config.yaml
n_layer: 8
d_model: 448
d_mlp: 1792
norm_eps: 1e-05
positions: "rope"
rope_base: 10000.0
attn_scale: 0.147
bias: "none"
tie_embeddings: false
init_std_o: 0.0
init_std_up: 0.0245
schedule: "wsd"
batch_tokens: 131072
steps: 4735
MLP neurons of a small language model. Each row is named by its layer, matrix (down: output weights) and neuron, and shows model dimensions 298-393. Each number is 128 + 32 x the weight over its row's rms, rounded and kept within 0 to 255. Numbers have three digits each.
A block is one neuron, or neurons of one layer that tend to fire together. Before each block is what it responds to, as a language model described it from the Wikipedia text at the highest values.

Description: Academic degree completions. Mid-word pieces and list dashes in education and career text, e.g. de in degree, the D in PhD, dash before Thesis.
L4.down53:149161125075113105139115137128120143077121139108122132140150149165130136147107112114081125099166162124096099160139100129148101155117116034105138157133129105133161124095101119115139138111120089122105133178176133133078141094123080155102095164107134133086109092172158142150124102080101157091
L4.down117:050144128179067155142145158199149102107126142174139170132099157128113139147084167141137123099095105143067128090124147165104120139094155167139136141209171148116171160108133122089145061104191171195103131157134078138138167046041145120121059083111084135117131175180049190128120123117167145171
L4.down720:117159147110121099136089137122157135153143128146154117060135089114151149114140126102161113109126150149167161094135100150130179110133123147094158063152155149138146146114154138091163142111098085145152180160081075095125190163114128121103066147136091108183120206158154146085134153143164148146
L4.down760:110113129135098111133114124194099101116094171162100134098159191133122187162125075117083133121173134035133180144153119130148103146158111125154166156152123191171082095148108138162130094054136154110079112142122145140079142109077139171074146137133121137085117106226094104118132104159178087130
L4.down823:096133111120165169142115186169116145140144193121047155128121183137101137133137155090105146138136093139131137094115151197118128121124129110139115146238168145140105108144082102110055098161131073117144144115122102142172143090071133173109045150129102117177101129109119109058063142108104106113
L4.down1055:192135175134140131163160091151087106111132167148083142178130084103156146152135097111169151121114150140134161177126105059097136155094086192089152063123125108104070165137118090138080110214157090116100108118152165175155109194170157119126138180115112181064140112105105146143121138127116108141
L4.down1177:076132076141141103152076066124131170113158128199100135136171166137099125079115160100148154119154110182147140101165143205130128124099097180210128079091130179099112140111179082133129111161141144145171142054121128136135140107058110125104090102094136168166122071128143122087126136118099105136
L4.down1565:152131109143166119128117098120089194065058105132132129122172121138116090134199129172074078056161120110142073135149176092122170130103171099126099172142086184093160147092081105092129118123148132093165075074086123113145103151070175122156178155123142135103161122074165144140118081160093116100

Description: Word completions in proper names. Final word pieces that complete a word inside capitalized proper names and titles, such as Te-levision, Sing-les Chart, Endow-ment, United Art-ists.
L2.down1180:084094136162145159172154125122080113188128141144121138105107073160134144168161117125137091155131108118157147117078163088110168176105099105099139085104166083093126164131138168106142117179196089172138113114116123114134132152136132158134160125123151101133097145106106119089111107131100043139

Description: Word pieces inside titles. Word-initial fragments and contraction pieces midway through quoted song, album or film titles, e.g. "I Believe", "Come Again", "Fly Me to the Moon"; also 've or 'm in first-person speech.
L4.down103:116099137146072196112116099159137143126181172121115053163179148135096043078148155078095158083115223155126099134177140174093156118092142113125146128198145159116116066185125090149103099126091133155126123092061129144151087081144128105096128164082154134126153169178119146121130162149135175130
L4.down123:113087137070021135134085080150129167126181155104086140128133157146145154174143105091163132074154126126139127137054172180130132124106148070151112115144112136150113134162186081103118177190121163081102084132129091130159145153178158130063151140109077176142128094158149179150078160122132139149
L4.down838:121172201145145156108176138122119103124109173169141125171158110162139124143109090094177091124166123143096120168076153193094094205102139130159112127052179121117077107106089182142182119102132159125098111088104168139098125119115140139110121131165132161138160151125114119142128106202142133088
L4.down1012:141134152122163114130167128112101179118107095166091091122146064125130126099155146100165140133080108088125118199140105133130141166175090160066135185153126121137131111090166159145130199120074090130085129117179192168089067151079093108167147182096139138094194153156132082117140117048147133106
L4.down1311:090065136103140128101102049142138114084076113174187119066116122105121147147118091088136139127136124055107162081129134154112116102093183154161120064114150154102123124123177097149086213166118139157130105153155084152068115122075094135107094112185124125085105128098141205129069160137117147174
L4.down1572:107063148095171138129170160070175101192158135157104123098143103079152105104158121117150154076156162166120088121098117134132126134129148117098104097134154122142111146106120139156100122108169196170160143137178122112137107118134149120114086154168130230109175179092139106154128104132135158150
L4.down1578:136183084087123170160124150114104126102129136109169144132137140134150177102113128097072115158157046076096174066128152148099114065096117105117137100127170135111052130107131153096122116110135199113144139140112079147141099148064065093125128085142123146126175108151151160124151155137101141175
L4.down1683:057133118078183183151123098144148140079096169091177220089146136091145134093058159118111129138195120145114213143156104101159137141050121132122109073123146111123137172156126091148104095110084176146067136135136121075135113172118096107111101137128155159162144074125108116069151156160096108124

Description: Proper-name final pieces. Final word pieces that complete multi-token proper names (surnames, places, state codes), e.g. Garc-ia, Church-ill, Carbondale, I-L, right before a comma, table bar or verb.
L5.down32:115133131144117156089069063151100135146232125205123112091182174055076157106104129167108140113112137108122184130141098167109124117141074109133169123152128093162159115168135126098135117038119171118145106170137112114099134141119131141143103136142131137100159191165140123129137171142143147100
L5.down262:124132142123114103114167141124179112207105106099167148107162142187144135073125148103146158074157105129121118174139098082151124162093139089093102107153103111139192178056183074186138092106060115154158121147106170154114078145096138095094123114149108107114134093118152114124072089184123130168
L5.down338:065140073184100156151144093145144063071104138140145135193143123110116114149118055078092108110129118119089153112070126124171138123055160104153132149139115143127099076125095150140173037137127115100119119101111071095121167070093125172160123112170135130159167161176126159106127090139153139183
L5.down602:120146065141131101183077173140090113086192092101129095132168115105154159129107099128167110122123171123113133153130120076134196144117080158147178059180153149143126155136092161131116153094200154175135086114109163059100128121129172058173125149134158133185111121152154103132097107149162127138
L5.down754:145058162122086083116142085199061124145099170147103135096138129128191135112110058144166194115118131107111113141076153140093114156065157085159098128204152080066135100178138139058114132062180070153149121139118156131147093133116126099150135071093141167093143102191074157080069128067165092123
L5.down1165:134133100121101061121115155138194145129119146093132141184085123190110104170125116116084117104126131154110111150152144084148149139108151146189098096080106112153150163080151121119097116158123140114093058108144138111148111144120141081129131151147141121160111148123078098153089099176154109116
L5.down1335:059155131121136084158108131101110145085147064125146091148168091096123137103070169139133201097136111125188154132099091143098151170134129107129139125144156168083137129106155123142126145134097170097045090059104139162118094144094124137126051101136152130035081128049100137117121082125108163112
L5.down1741:138138115135080124165109172106114139108125139148158111102129171131100101091121147151124168146153128131132083152127123024129144120123107089148125147158097162138145104126155096109126098077118113150129136138075130105103148080149134144108117070138115140162104161063149147156103108101121126146

Description: Paragraph-opening temporal words. Opening words of a new paragraph or sentence, often split, that start a time or narrative transition: After, At, During, In, When.
L2.down1611:121141132160083114112094204164139141101139128144089083155099171144079116150196095134109169103109144121139132144095155144111096105094161121126155137087107129156103154167124082229159079128108081159146108109143134088105118148125076135157113118078148139165153147097136110133165159133103113113

Description: Inside multi-word titles. Tokens partway through titles of songs, films, albums, plays and medals, such as Devil's, One For, Can't Always Get, Under Pressure.
L5.down414:135130111166151095109137167163132180099134122114131111081116131116139155083143135170068173169076141093113141139151084090102121077158096082135086049127134154057107133092111158132106124113171160093112090136118125164129147137107198099168081149157066133140108103104095117153209128106130211137
L5.down451:125061159129055152109097116112095153112136118148141103106162179086135121055063126153088098194170129098128181188094168120142136090091122079141113099164128090164152068154116137163161101090097137103075128108123173128162130092162125142086121107085138132088162069122128098094072118151151087114
L5.down816:117153110132114143146186082130093140148146131098123109112124029091149129152097117124148147146203160159173113121138172160171052157118107123098118101151132172125067132176127114121121073173131125158138081178091059155129100110127117110037119140082134164120140060102156093089129145130094102113
L5.down967:064114107145166150145126077080106088147179142131143174138123195149132125130179096074139129163082108114125129131127089146110178118106094162149111132152157069144100108058082129036103109117130073160116151136049109115089110163108164134086022142113109139126105159132107122099152136124095142168
L5.down1015:190060161188095106134096183109179159116092124147142084073136181155145181125122114134163098125120176131130159195145156139132139148125123072105108101155147080072136150138113076142080123088121138160157124168119058140206164108144149159179113149151084172121080113101161143112142124093129108111
L5.down1173:099193118137099123148139195149130155121061137106096138124154142129162094086122073077156134176133139151173148135118138204124130160159117132138157097166110093157069114159147075105056125179102143158128118066080075094199158123171114119165155177175144101112123110131155119135100107116113086110
L5.down1322:067102122124113141150124125183179129099108110143156136135127134095099092091124138108154110062092136143147094077157128123146114101141143129124060116166116182133158137172126096119107079111117176089134135149128101163113087145114185111117122122088124125142140185137132199084122136184139130122
L5.down1566:073165060175142159122102110069109152055081146069110123093126144133200119139078166110129121110120134137167139161160141122129178121131154127139119119103175102086136139114139071060196105166123164149109134117106118149095107177129106203126082110135140142152136177110076095130124141171134082082